python train.py --n_layer=8 --n_head=3 --n_kv_head=3 --vocab_size=12965 --activation="relu" --qk_norm=false --init="normal" --init_std_qkv=0.0219 --init_std_o=0.00546 --init_std_up=0.0219 --grad_clip=0.5 --schedule="wsd" --doc_mask=true --train_tokens=457200000
MLP neurons of a small language model. Each row is named by its layer, matrix (up: input weights; down: output weights) and neuron, and shows model dimensions 0-95. Each number is 500 + 25 x the weight over its row's rms, rounded and kept within 0 to 999. Numbers have three digits each.
After each neuron's rows, "fires before" lists the tokens most often just after its 100 highest values on Wikipedia text that the model never trained on. A number after a token or word is its count.

L2.up1365:493474510533499523495470494465454524544475525492545528484517516482506497473493510514485508498524531480484543479484515506519513542526509473471536496483511481490513499504476451484481512495484479493515496502535533547499467494506542512516548475494491497506485486545515513535460505512509541508
L2.down1365:509492506516503503471489504483445482524455479518499488508517513495490469458501456502496515437554501493487533475521524484518490497498464509495531442497491486561502517506512544500516498492518477472528494485535494540498480521522469472511485505500506499520455531529484472512509472512509484556
fires before: " Votes" 15, " %" 15, " Party" 10, " Year" 9, " " 7, " ±%" 5

L2.up831:531520508517478524553481519515485487503511499548489466474560477470556500484553518475486515500534504495524536500498489497536532507497524509499505496482529493522454491477536526485514459488499508489495466488509493501513501511479473511493519509512500545517504481418508459486464513489511525462
L2.down831:483454506503467480476496488475493515487495501491559537511456512569481479520459483485497481522456525528519504513503518518457482482518541505472504533454533503455533517494493482507528504505523481530469486517510490497511488527500498464504485500495517539497488545499527515478540489557509485516
fires before: " |" 39, "," 14, ":" 7, "3" 5

L2.up231:486469521517486471505495475529541513516507537535488470490481501509494539514477488524481510482524474471529520519510523505491474482477480496556530499489505450497508476503471477474479516500490494497493482473522506514472530499466507503468492459518529487482523486514502557504571476505516472482
L2.down231:506494507497468488559472519488518522502517509496488496505513530465528499480538491490470491525479489509426490486493493519523473492495547479438493514516471489479493478500468493529492529473472472529467476486505502494514474509486505485493477487518492481531521472445495492466479497508497515464
fires before: " " 24, " |" 19, " Democratic" 5, " Republican" 4, " Liberal" 4

L2.up439:458489488507461463481463497497501455500526519521463468477491509477503504448478523446501482539495463491447477515492538420517472455449455506472545496488519483459490530503489499504464516492509515548490497485492489483510483477475509530489477487513548515467496486510500513468451539552506483526
L2.down439:488481481470489535460530482509502477516473517476553542485499490476493524503516559544502522514483536467526489484515528537462494503520496506508508523491520497498538502501505497483493500505472462477515490466444514472506499495458478494542478526502469504488483485521486467514498489534474503503
fires before: "2" 13, "6" 12, "8" 10, "7" 10, "4" 9, "9" 9

L2.up276:462502504499474492511509519483466490459478471529502535483484496484499477516430485500534520508541520495503465473448477525480518489479509502462466490527417532536535496509531520509501550522520510494507493462489486524479495554487520484531491513542484530513507512484482479510445528505475498498
L2.down276:515458524475530517515476532456482479494512452473465546516533526553465537550487503517508492472467450465502529511515491519497505498466517486484475531508489494479509537493436491494501525482467498489490496497511502469527487503502489506485479500482487482510516496513470487471502487503483488596
fires before: " " 26, " |" 26, "." 10, ")" 4

L2.up1039:475514499549538514517446492511499509497546513538521539503463508491492500502508462480480484451506478471489486505510500507507505483512504570514484486493520527485466538466495520510475488503432510488556500495494490501518476508509490515526509503463477508533537496552507496543543558502459527469
L2.down1039:473516491498507513508465456517472503498437495528507516494570512538465485494546481480556469463476519504493459478495424508531515483546536552486492498465460499483505492493466521473506455522489516514463520503505517500519478457476483499512504503524462481536532520506499513527448508472490466457
fires before: " |" 30, ":" 14, "==\n\n" 5, " (" 4, ";" 4, " was" 4

L2.up1114:494524466504505514520473475484529486483470508509536498521511477515453474495462504482498475492465475522567478499462496496485528449521494550455500450519530512451480513488531467485541495491511500526483537517521462520454487479500516420450490476457532522525519472489491499512518463465500486506
L2.down1114:502493469543523522503512508511481534517496513473556500499465508496413503506498493490481512469463479506496507498478484533510480499505461463507510495499545519479532510481461496508518495465466483495492465555487469473514549428522508502547497474488485548502483477490509539497452503526510504464
fires before: " |" 27, ";" 15, " |\n" 13, " " 7

L2.up229:555525503516462481511455479541546501517523478450495474511559535451528484485500496499521525485473498522526494486506506531512469443525525451530531514510495485479526502463470475530467473506494511497506476512479529503507506505463480560501516504485438508500529531482511494514469504456519497528
L2.down229:503533489505471484499549516453479501493480526502516456489481521508544528479509525509514492509495495504479516520517491519495511519473499471484517508518485472500533510528532526498499529501519478433501519483520531497538460434479489499501521535487505486530502474475516506459482452527522517506
fires before: " |" 53, " " 14, ":" 4

L2.up1308:502475532518486488505500428489472474490476456482552506482484505509488484482490519491526523482516456500473498467514520509460544475490513515506527510499516464519498521532521490491464468498528498498543527506440490514478490515470479505452526483482496521516519504467516487476468524541456472496
L2.down1308:510455480467472533478522462515497503453499499500526524522492511485551476463518492490487471535490516505543540490505496493561488491496506497496549473490538480505534467498491494478537525482462508504533484502482516485516544484480486485464520516514499470480484471515468532506508524515511452520
fires before: " " 27, " /" 7, "″N" 5, " was" 5, "′" 5, "°N" 4

L2.up881:509513520511497523542510481514488464543526506518547470482537483519478518506497467528469492485503492525517530482510462483519496502492510505487519496504531481548530509501434469437508487504519468504524523495533511478491480521488534466506556504504483498511455502484501519500506540501489498509
L2.down881:513462542451493568506528500471466528489508525498521544511519455472474558488528528475520524498473481490465491527522506485502513468451459504537511539497473463490500507479506516493503512475473490460520518463485482486456537505491475486501480450506509507508521500518554514520535524507526495506
fires before: " " 35, " Party" 12, " Candidate" 8, " Votes" 8, " In" 4

L2.up1236:527515534507513539535478492483549505530510503488467494492524463472468504533515479525508501466494516508527522502519502528507489453509455513510533487517500470516523460504521502473482532535489511523478483492490483519524517488480494472503524504468480534513500487499500515530546513520451498443
L2.down1236:500552474483495477482540537468458506497495461516528514499486497456506500570483515506459558533486511508489495478439546553492460546515521500490471501451516543489539546494537484509463496466545496498522509467480440511522490528519489501492527502509484512494502466478465486504499524474491461514
fires before: " " 38, " (" 8, " minute" 6, ":" 6, " |" 5

L2.up884:484513509471480522501514503508459518476518514512526435505505453462467505514489517533474557509509521523466517475523477480522499487464496497500521541489520463539504548475511494460440499503534523542501478534487520533460489468504518479509560494472467540548536499509545496535480486505470479513
L2.down884:507476485485468485501512449483514494517502530503520524531449533452506472543489506519529474469497492559478517468456491495500502539471501457530506508515478485469491488458470511473528512486549531480485437523510560476520515478489506445519519474522446508514464511479487509487479506482519513483
fires before: ";" 60, " |" 20, "–" 11

L2.up503:498476469502480529478478466499510512526538510528513509532517451490498475468517522510527521512483517532514492527494489498558481496477493496454469501529445487492521492497489517465560519498472495520524491479516495534519493457487537498492524453495478514481494477433500513506464529498541469480
L2.down503:502476483492524463471552514474484509459495479487478508476516549483500500513455501535501507475484474514499522488494487502459499491483442495477494531451511512524478518520508504501462473522469513464428529484521461482492482467496497494472484502527499515459469543545499530519508483502505480492
fires before: " " 29, " |\n" 8, " in" 7, " to" 7, " |" 5

L2.up1270:543529514472522472508526470470470522508489493519498471557465492483510505484511475495501499518479519502535469526490476484501531500531544482489488518476494522512502498491484531485518484483517542492533479492525485563501485488519462448479524517522514510506514502512476510512499533485558533504
L2.down1270:505482487487483513487500524475493494481502516497478520514476500470456475527472495504535461494560514468508502499468475485491518484487471519495462478505489562494473537530560477495510504521497485477464492510482511490469454497503532541509497539479475496510494539510466493485470469502482531509
fires before: "-" 48, " " 12, " (" 5, " Language" 4, " Running" 4, " Country" 4

L2.up534:503465524508528467480502504497502493531479498472490525492509571499540449475490481494509479489486571519536487500486511509532482461492475514504545470493489484522503469496496536531502502488459502523525502492487520480485473530491524515534474491571524470519473479534493444517518519532557534513
L2.down534:445464503513489500548514470486500462496486503474485486504491558463455476521437504521506494475549539539530527516479539509500496543500460484530480506516557499513507536486436506508526487451523529501491480510524501514480457558507542513541505533538497516499496522497521503461453517509492503489
fires before: "=" 19, "|" 9, " of" 8, "===" 8, "-" 7

L2.up863:455475473530489456517520480502451490526473509480492469488525524482499462467492503531468512510514484487471479512506486484547486517508484499519514525468541450490521469498514456470542523495514533561533453497481482470495496515488478511551460486530552552553472492488525508457493480451511473486
L2.down863:457480521465486496502495505532426493513474541530521489523481494493501484497508515498469514496505444495464496522506514504520544504503526477492521454462533454506512473503537451510505511519493534520504486473476479479490495526463484485530506450508505524493522507475508457504465459506482468492
fires before: " " 53, "7" 7, "8" 6, "0" 5, "5" 5

L2.up491:504483545527476502529495485524469530487505487558491514480493506493531511492501525520525507526503536515503529489471512473518533532509538456529524519512534476469545479550517466491502513473503522574547462544514547487495531546488491473466482512504480497513485481486530463468522533478562519472
L2.down491:479474511480493486458494506481513530515535510464498513462493490529492543525502494469532463519465482514483504491524482503421476505513501456500551504467530537479490497500521489514499545502492506497497523521493458517498500474536467487514489488476517460520498469474542513514534446520524501472
fires before: "|" 46, "|---|---|---|---|---|\n" 6, ")\n" 5

L2.up1345:483516514499493535488500515461496482496517520532459475492517491530509518474531505514500492497468515500481500496520506485482477483500492527531511474519545507505504499517490471519519521465474476510521507416481516515462502515492513477514547503523511473519493496469501483510556509522498502512
L2.down1345:471561479486508486500469500503504527485485515527450511495501509506465507500568448506540495514468518475485495537516487469491481496447475550487530508520517484497540480515563495439526510504486455489487487519471503551485523509533483524499506473493499485515530499499468484529489500563520499477
fires before: ":" 38, " |" 28

L2.up194:498486563496517495524509517498465517508474435556523520522513471481468467553468519502509501499480542498508516530484494475496426452549486507506524477487521530547529482494505522508472439481499504512499521472521528514537486501491502533465554538542462534534475508516493499530499520511509483505
L2.down194:504527491483505495524510509514526476514492474519505509478514567479476490473508518508473526505553510524527547481501520487437520508435520480490473532496499504513487503485494481470540481545493499537516489479476532518493520503515522549530478460506525498502484505506538533511470499528506511511
fires before: "|" 66, " the" 9

L2.up945:518498519516555563499514500481503503503505532509525511467526490528484522522485519536528481516488525489538474489470494506532550556525509494501490500515538528486545510501531518507500486517534500546438514476461495528503486508501499500484536494528491543525493496494461506546477495504487487499
L2.down945:490512503464473497504514548542507509481480452483468484478475496506502511520481500520505530459480506515465529489509468499500487464501525431553513551501515491474488540515500511480557509539512504519465559491519465510493518509511512555504481522474500499472456476488472528494523476470501478495
fires before: " |" 21, "-" 16, " |\n" 5, " Inf" 5, "01" 4, "," 4

L2.up1100:512452502481459562545469521495471524502478538485466508520538511533476496512506504538479519461545527537528520526492501508471497462515517509555517442504499528506522489509531514524537512533494470515510475525502506494490510505447545472500506520500556531495482535489523492455546517484499446497
L2.down1100:513510474523513477491481498482482489437522525529531497470483534504515529525500528455528516528464477493511479522504435504476501483483489493484450478503480509494502583520518494487482529495456540511524515478491524550476469478528485495507472527481484487491525483497486475479445477498470552536
fires before: "\n" 31, " |" 20, "–" 12, "," 9, " |\n" 5, "." 5

L2.up364:511460492537538466550491470523458498539473476518498515457530481441488526512539481508524511522510491525475471486512478491522510497456480493540563502506463464467485469483553468479502499536509519545531479473489457492519524537514493532504539493497500515504520511495525529488478470477489488508
L2.down364:450450485535443520503466512428525487474519515519507501523519544504531505495502495530489488455543449493483537532475499474499570522509513496472465481483475460486508510500484531492506501453513474529553471476503554528499487516474522494505505536498493494519496539459494515478524484533500472508
fires before: " " 31, "," 26, "." 6, " the" 5

L2.up770:532482483462479494543544508498528562469491476481496496503489509506425507514497490520525489493512531510432482521490501509458450536489532516493516525520526527512482498513478525469514506531530514481512518475491453501518495489493511486497459476472505532505477480472508501548475522529476467484
L2.down770:474435481553501504536485490518464528504525554523481491520510489528494528516517530514493479550515464491456495474445527542527482498471480495504498491442511504492520472499524462495476478518545507490523535522499497480532511486547502558491536487467510515490497480450513521538490495506461518514
fires before: " " 54

L2.up266:533481532503532519535520492468517542433484495493526492505450515471524472480507540494507500468484528525482446488517479464481498531495494499510529490537503475525553505537517463438468517450516487483488479474518534490496446517513501477530485502480534531515467499501505477519509491499483499509
L2.down266:488489519490488521507508548518541485527494536477506513497465478463440527485503505509477506486536467459478471517540501522531547505469475479551457485500493503485477497522539474490521516497514519520526468496506472519521486453505475480520502496495485533506507496516494525489508467435505487547
fires before: ":" 25, " a" 22, " (" 5, " an" 4

L2.up477:530509503434515497546543517506508484510532537536490499477493513503461491544548510547511516535489492489521472524531491519514520504535552486527499492534482500502522499483529484478518496486474509491474472509504504516493497520515495546499485513516522499529464484479478532501513476499463524525
L2.down477:481531512481516512444467461531499498509490458525546489500492518496486495510486454513502484466478509468498520470527493495483465490517516544478507498470474487504484480490524541454496509507488455504488595471465486501515464513499538499529515539497502487454523553553494485523470494459507528470
fires before: "," 27, "." 14, " and" 8, ".\n\n" 6, " in" 5, " were" 5

L2.up1169:498476512484533523459497486516487494468509488546488514491442504474513491514514482473518504546533495447459490484511524501481522445517507521503484485449553528526513497510503468483508510499482503510504524479474454499494486504506478517509501491499539521522516457536525492555524504540505479497
L2.down1169:536529504501471497447498503492493488485475545491482505491486519540514521528523537525505507512492523504475467492469491510552543522540469547460496507483490479518483522509489492474513516500492489508519492509531454508532497457534476498473488452473509511459510522526549474505485496533479487523
fires before: " |" 25, " (" 14, ":" 12, ")" 6

L2.up299:468509491490519497483513506516514469488520496508480515458516505501495478508473497523550498505554456484497525479563489469490506488496478505448490491489489479525492537475491493486479512523444474485504457484498478503501498514517495497521473566492495501520504502519476489484484500508479516510
L2.down299:529538483488479474490448497493507500507523464463547494527516473510486494513475436542509524476483518472533515509485552528511513500501492506491487536485495504523504542503509483492484489454493525499483518488513516497551490503472509510476470473515503549497506501465443503489477534538514562492
fires before: " " 70, " |" 13

L2.up1274:498438459498544507497503471462477492489478500501527504504505489509468508474451529517498498460514521491453494541497533526515511491528487490488495467512494458476528463536477424532493551510460519520509503496505477533459497487480480493468486466503486552501454545499505491496481501512487457494
L2.down1274:491506488504516470498477500519493485499488461518480514541504453525455522487503521489528467509520484476518487514482520469507525550488471503500503496432520507489482524491515522441517480532510468491482531494467543545502499538506558530565469528476463489487528510480504554489481483530488493522
fires before: " " 41, " Pts" 6, " GF" 5, " GD" 5, " GA" 5, " W" 4

L2.up1216:473450532503440506479455517518523500491535516514524481491496495482484457506510459539510474467502493505443479489523507482507481510520525515471492474459529504500513516511458512463525517445475468508510478466482517466489539522506513521483511514507437501509466492488482493497550521485499510513
L2.down1216:484424485498506459464439512480525525501508523483470496514512495575479535489528511522560504512435512490517487477511480453481467493490490470496512477514509560505513511509515461460484496508501528529495521537516476524490488528493466505493459522484490515519519513480471487480476499522527530469
fires before: "|" 32, ":" 14, " |\n" 14, " |" 11, "\n" 4

L2.up453:536501529498488506469513485501533487496493550538498527493504530482460508516522522490488488489498500502472469485483498504507532498520500511508509524498511542521516516495523489525520499474533502504501511458476484473502487486469547493554479510491453504496526464516489531514504503468500484458
L2.down453:525525484463507503472435521480532508518545471495515496502516529493506500515497494497507533535510517465484548492524513496499483461514514475486432474469471479528445492489479531481472539505456485467436486512518510497502515453534506506516538506515496458540470485526465473492512495514522511512
fires before: " " 46, " his" 7

L2.up1295:519530506411524471500525507496531478474514504553457503494497509503492519509518517513483503509484500518490531470479488521527494507495495462508452471499443510519512523521515513484514498468482551534524476526463491491443520508522526539509513494490522497495514499481481512493483495489499518458
L2.down1295:479507475494489505520507472533479509533494496535524503505456520465499520500539517522488519496473528473496475532500484485489517493503476491509528503510488488512468495461498503442487495529511477467531548478522476535476475498503528485491489544496460469509480502560517476521517492516543532526
fires before: "," 22, "." 13, " and" 9, " on" 4, ".\n\n" 4

L2.up1233:513520510481491503503534486483473486528465529463502492503540522490500472489485468465501459521495498481497513525487505501530518481480522514461462497480520496527550466563500532542506450484507505507476514489533482506509492494520448491463540493512485509519486498549499553512502524546505473508
L2.down1233:508537496486483500473505530497487501521506530523555540517537533492558511529525456494512492479471497508509491508479534518505431493499491498499472494537471511501501488470535521449509501461505517476494501488514538504453509514454487499536452509515464452511506520490512520481524451507430515533
fires before: "-" 68, "ak" 6

L2.up387:526457524515498488528530459521506529506533524506516469506489513518492497491554525489483511471448484534517521516484507553495516469504450513526533498490517512510526528531505510504503523500540487510499486511466498553504505525482489478511507485485529466529503484482510505538551495519486509529
L2.down387:497461530491510520550493514548453504499500492483512490538499487512540476472508499496515514451521516463527516482536471510515421483504499522511555441515508494517496463513517514506480511511440516467512491532463508500476487468487482474502512543563506478514464480512503477482495483487526487528
fires before: " " 67, "," 5, ":" 4

L2.up1104:431466528493505503511519455515526503470515503518533530488511466512514493538448534482520496478543495519496499502461498523491483507468486533481469488464497493481508511493500504453489493489512546505522453480443509489499499491476522560480495486495523505478500464490496518507544502501554496497
L2.down1104:464527489448538489468508471510502512503534505506491515492552474486492540494468476482463534524486497481532480455512473505496501485500514504548490463475490482472597496497505484445512533518513521454465505506497524531500460492457522535511511515539543526485467529523503542517489471502482542478
fires before: " |" 27, "." 22, "|" 12, " |\n" 12, "," 6, "\n" 5

L2.up422:429481468475492520524499520478539517509515460497516529489519478510478516463479475559549488528487467537523467523473509519501522514488502545491496503496451539522511480521508519571534527464475465502544522507456502535479488428498529484516459528492541490497562537491532478524524542498510504528
L2.down422:508495466508522491504473491527458489506505506481511513496526486530534496466509524532518511435462502510513434513493486494504487472464501501499512490510519538489514511478506492528501520508487517545556513489514492496523509477476497476481522488456531525503507510470483510480489473484513511503
fires before: ")" 28, "." 19, " |" 17, "0" 4

L2.up475:482511513489488444474484498470503487499488467507532488489492495524508459474502531486518532488475498502475495463535486495523525504515493516531517549469500496495534513511503473491496543450517477494513492477512522539462484531503495503512451529513501480517473544577561521566521493502461493479
L2.down475:511470505434495538528501482496491505479485485437496464484460453499480493538486544517505535498504515506510488470527495504490533524530462498490478451494552515476491494464493472520541484538497472461520540518524493445520485486474500504557495555543483532556503528488530510487483501482522449468
fires before: "-" 54, "A" 8

L2.up812:497479501473527488481499481474534517451500452538461512488516535475519498526490511494535570483537487550512493472511479515437454469499460477488469507540478502557541475526508519501508475563493524502495517486481474474478478478467526499503503562534490537532463490497545496483501508500488530526
L2.down812:532500498489497485474477529468511505521506500486477575539492505524535505526478500517521497476480466464511518504495529521495539495477523479451473514508519496495488553524531499481518489482503464485513463496489531518472531483508515528462536511482472525487498516528468507503491547528482502540
fires before: "," 25, ";" 20, "2" 6, " |\n" 6, " |" 5, "1" 4

L2.up1300:516528473498459497482501546484517534485541476478535466487483494497487518470537448496429476511490507545529495446503511511495484477509503529472487460525539556480501558516500486472557543476496499523506494482523497517478503510497505440499473482470534498516471522467498529545446516513525508496
L2.down1300:515517483493527496501517472495452481501488478501540515496511494499480467516475478496534531487523531465508495505495508487514485479488490486532512520532516521453496466534480471480454513502480461483487507512465511500503531493458466503508495485503533505513529471534490486529486472469511493500
fires before: " |" 30, ";" 9, " |\n" 9, "%" 8, ")" 5

L2.up938:468515489494532539511489508503531492527514506521465438487519462523477457498479488534499453461493486511558497512531449549534495525499507513494522495504537502536514495566517535492517497502472495492514472508481549498511505538492480504517485493471453472477538457498513511477501546523487507500
L2.down938:458475482510516469449491512485532489519473505484552471503488553457463487469474520492485504437476522508499545497523525413544525541510505509466526492519520494496527528528487503503536489470527478510513507534522498516500478549500488517547474519472477489480469500468481491505488515482470494521
fires before: "==" 45, "He" 7, "===" 6, "In" 4